Part of a small language model's weights.
Architecture: RMSNorm before each block, rotary positions, no biases in attention or MLP, untied embeddings.
Training: 1163M tokens, 4437 steps.
MLP neurons of a small language model. Each row is named by its layer, matrix (gate and up: input weights) and neuron, and shows model dimensions 48-143. Each number is 128 + 24 x the weight over its row's rms, rounded and kept within 0 to 255. Numbers have three digits each. A neuron's up and down rows have the sign that makes its largest values positive.
A block is one neuron, or neurons of one layer that tend to fire together. After each block is what it responds to, as a language model described it from the Wikipedia text at the highest values.

L7.gate1274:118114156122124126117165153108127162133136158146118115103130140118100134121139136121150103165107096117133093112115062128077123129169149115109156110099128083106179137122145081118183099078132119093110133129154129099122158140147136152133179085112106106174090127124128141119093124139139128127
L7.up1274:092176121147099094132134095097102135134185155111127160132118146154129131049126157133184147101138129136116113148131142167147179131071106152155108144142073126170126121161118078145156125103108117138081144111149083140097114096170165140151165108132138147147128132141121127122160105149140130102
Description: Transitive action verbs (or their final word-piece) right after a subject, whose object comes next, in narratives and biographies: calls, appointed, credited, nicknamed, shelled.

L7.gate1335:156126165142118088095092114129160152140111121139138123113114096151172088163127163151108124115134115106117100118090130158101118126129080114144132135163162106185149145079075158111123127122152140097117146142114166100148109098116112104100143075077152146118063087125087155134126091117143115173
L7.up1335:122148109166121138149108128110107144113121162141128134129082150125076115155149140137140114146130093127090115143129152105104111151142118104108138131161151130132144143171153141106146121115121158109111089146099112131138116162110115128143100161112150164142166150121140112130159156132177086144
Description: Non-initial subword pieces inside rare surnames and long digit strings, mostly in lists, tables and ISBNs, e.g. Lell-ou-che, Geff-en, 617-3-2.

L3.gate680:153157139109140093098116101130130142128121111146137131136104111156104114151154105115125119127148087069169143084137141123123167130127146104113132128158111120174120109163120109131111173137170090102089120153097118099167111111141159122116105131098083120114098090132123089139138131079115082141
L3.up680:133123149109111153091144083139116148094123143139150148144144095181167117153150116111164141101146166093177155086117120100149164116099089138112159133104135100141117163154100125148152147126122129124118121094165116155116178116137108157120113146120145119113145155089091151156155202126105109150
L3.gate1178:108152124131105105103152111161108150135114129112125105145111165157169098140125128163130184125114134108144148141111168128142171161129127097164135113136102108110150128141079154112127084129099149105093122127090131121146116135095140117128115088165160138163161088127135141141108135145103087110
L3.up1178:139152097152110128111115159136144120111107087174157139123114140150076168145092138145136100149137145134172178145131096150126138153131125106143148151091152118153133170152130146119134151093118130138110120140163131128125102146097115098153138080125143145108138098155147086094116163158136143137
L3.gate1255:155145150090161144107071137155147162103142171184094103175106108130124105134116115145138176082115146112141116112126109139162141110114116118117095147156127155114108135094133111128165120115158126097102113121082105136147147112136106153134125139104066117089132064138101131133115140128094090133
L3.up1255:098132146177088144121140099176077112140114149094114140142111123115139149156137098127120155119105138104129133097126105127124118111068107117124108136144101114138152140187145156172155133135118172093103171162144099131122141103139111151128143095169170158126151106101138079100116133139122128141
L3.gate1336:087101148159134144121143140151172131161144151142162129107125073149155125128103139093160140136095098106118116102146160107128141100108137118112122139137176103153111135131134079208112107141151128069128166102096113100090140170129127115141118120157132143169125130146148090123084171150131120098
L3.up1336:147186154171131093138144091135145090085098111126072149129126164112128142175141118167131142102114169155109123086129142117134152103163116140110092120137170162175140112164108144086163094143107140112127133153137104166131107114105141116133146120137119150132137146139155135165172122108127139155
L3.gate1638:166101093084127148121150122164137125129086124111154094135112153162165120124154104134132126127157142135152141133142145113149165142112134081154151109149142132140115157148139135164117151123144079134157163152088105116148149097122125158132149136132121144120105113127109114079141153127113124126
L3.up1638:168187142127142057115150130127098183156125153152117119145137061116111104144168090150169127131129113086106109107130155123164121144109163106087132120135093116144144156105144119153101170119145145091130140143139105150072153129150155128103120147117156127138157104134119103084156188107107112139
L3.gate1644:165096074131118097114129097160153110171121159162147147139145134129127109115098143122123135161117164123148087074128162182091136132127141115163126121132128122082113132163113162132157126099114139084113084116112117104109146142108148144073129162163126146111109121115180166127115108095117105146
L3.up1644:112099124093115112110161150111114095101090093116141105116094115160112158161129109144162147152103104124125120097127159108148121131097091124130091121125108122138118115127090170128134112138132133092123114127113108100152147167113158143100129086104120110089112118105109145125157107128123135110
L3.gate1776:097098129097151122137135091125135134112170131133110127152135120166131158120115099132150152102117118107117117142146116149124109085128145087127113135149154106140130154124067140118085128083175127074142122174113162158133080123112089134138094113131129121149126132126149134152114137173147127119
L3.up1776:130116097114142173096134109094140119098117137101191126138159088157139147180117157130112089115141168124177107109099165119183113132161138105126161147118107081128136128082120104158104093110138127101168149142090136107133103135105147111160166118108112140104125139097104087113070130142141151097
L3.gate2016:152118114112134128136174118120131129161145111140134138173168117145124095111169144113128156093144136103169096085099105136126140144112070093110108177135120111111127173140141102149121118119127098146089101124157129104157098093106137138104115116103124145123124085140153134114075111148112088125
L3.up2016:162110061085115105140152168126137124083143120141137118125153144135142139119189125135122108171152097128136078145117117114096110107121103150105146157136130145142134162161104130151138115108112150082118101095138152118160104132103103126129119162137138126104122071126173139137149153096169158124
Description: Final word-piece completing a multi-token surname after a first name in lists, credits and prose, e.g. Tild-en, Burckhard-t, Steng-el.

L3.gate324:123109169156092125130105127155143147162130109125149175148112131176156149112152135088093120134109144125145107139107111163134144119115135157118117120152159131100118189138086127120088109118141117118140112123108137120137154105102100130143108119122133160103135102151111069131160172101138122164
L3.up324:124151141163157146092163166112123143107131147152119114140155103131177126093134131155158089107144115136123158139129130124182165079124123138138127133101128154110145141091118125179121164148143172121155101107121111137118140131159107140143140124127145148102107133104080105093149143138135115100
L3.gate423:139150149120104097111123114140116152139134102104142127113159126151117154101114167146094135123156153126160120159089154151155142181153110107099172130149131074108084090139092090100086119129117142113104161139145093085132153150174096155158169089113115126094133143084104156103117139114132121176
L3.up423:135114096155137117127139113090145137165154139119133090098146134148135105115140133096129130134137104114162131144161132099146137114123111089158141142154141124141181128105138195125165114152172171139101121126146135160157112130134144127134102083143137138139172145122076098132151060124114130089
L3.gate532:076161133133105082167153113097110175109147142150137164165148094139135125146174153156113132141165082131142100095160096140130142080139148138102163109102157115145129141188073108137086095174136153148131141153155136097146123121119167188191132113142128160121103096140136129109092178109117097145
L3.up532:142116185086134081140113146100143152081136130104117106191153124135113169158192089096108134122122130134155118119138118149161109152158149076127162183134151091128101166100134113152088139130134105115130152162150133119144104088139140157141176165179114139118114133130083165090101127098141122152
L3.gate595:153090140175161155135117169088133173186115137139143127096128085115161160130119162102136138097107105095131110160134093146104125115106142157115110110108099089117158104168128121123146127132106127127162138145148130140124136138146128132119152107112119134114151124181130104107138144120112122095
L3.up595:128108123142121168162135123125095123104150141118093117141143115123153092158112129120127155112147091126114109144115109145117166132127092137133121144153084138165158168141102153095148159141141139111139117102110129099136125120128140112167123108160137157160171130124159154075163107133157112169
L3.gate1412:159092141102170084136149116109138106105152159138124156128130112158114074111070133140135121123114119099154114096137112151111092163138136121156121112172131124138138158123083100157104120133135161097139108134097118152137106168133128089128155139097132119121125124094110158144136103136098112127
L3.up1412:144144116103146094085147090169148148152112122104110130185148132113141118118127158145070098148130093130134129111133112138159086115145106146142123118150111120143139131118161140154141162183132161164174158096154152125096156122122167127126129164132164146134110101127163091171147137131141126139
L3.gate1461:086141148106143126155106151135152083116102101144131140149150110105138105110118115127149141104140144136144171086107126068121119108161117162138164119144129161144111118118112077096103119108137171098131142175145196101094093098125094145116118153142068183086135163108108094135127141169156153128
L3.up1461:148130182120147132131118142147124095144130161112119111088122113103149130134128118117087156145147150155132131118136131109109117136123150126125129114107121136116118143147157118141122145110121153114156112143130147122101164117108109118109139145128113122099124154140086134152112110122144096129
L3.gate1906:128150108182138141179102160113122156124124131104163142138158091111134132089153140123151140170077155104125063105120100142069141135102138131150128108100143125090092152176090093140171124092102163069125099173125107126161151168148140142138149125145172095143144125136093124124096100150142136148
L3.up1906:109138148149123151082147150135087148161133112146143145127123114092142081183133096113145126102150145083143121109092116155119108112142131140095104106105142105132157104092125176145142104122170150113132102146159106067111150084096143136137156121189134150173149083138118151080103112108115147148
L3.gate1974:141136123177149116129117082108105174162106136180140123158117115100144151116106118145154162111106128080078134102134123165083131142123127146114098114180133122141117090112140079131128107093136131136118157143126145117110134163133107129098128141104135151127151153110139133134156113131136153139
L3.up1974:164171096172145118167159133153128117126128150116129163140119181110157152131125183112145086132111127120138122175111124132110178083109099125152139112105135154120101076113129133118148083131115123108115131154110130098129157126127120127112150102144155117114129130078094106159131106138146159125
Description: Verbs, often the final piece of a split word, that await a direct object, strongest for kill after to (crush, lock, crossing).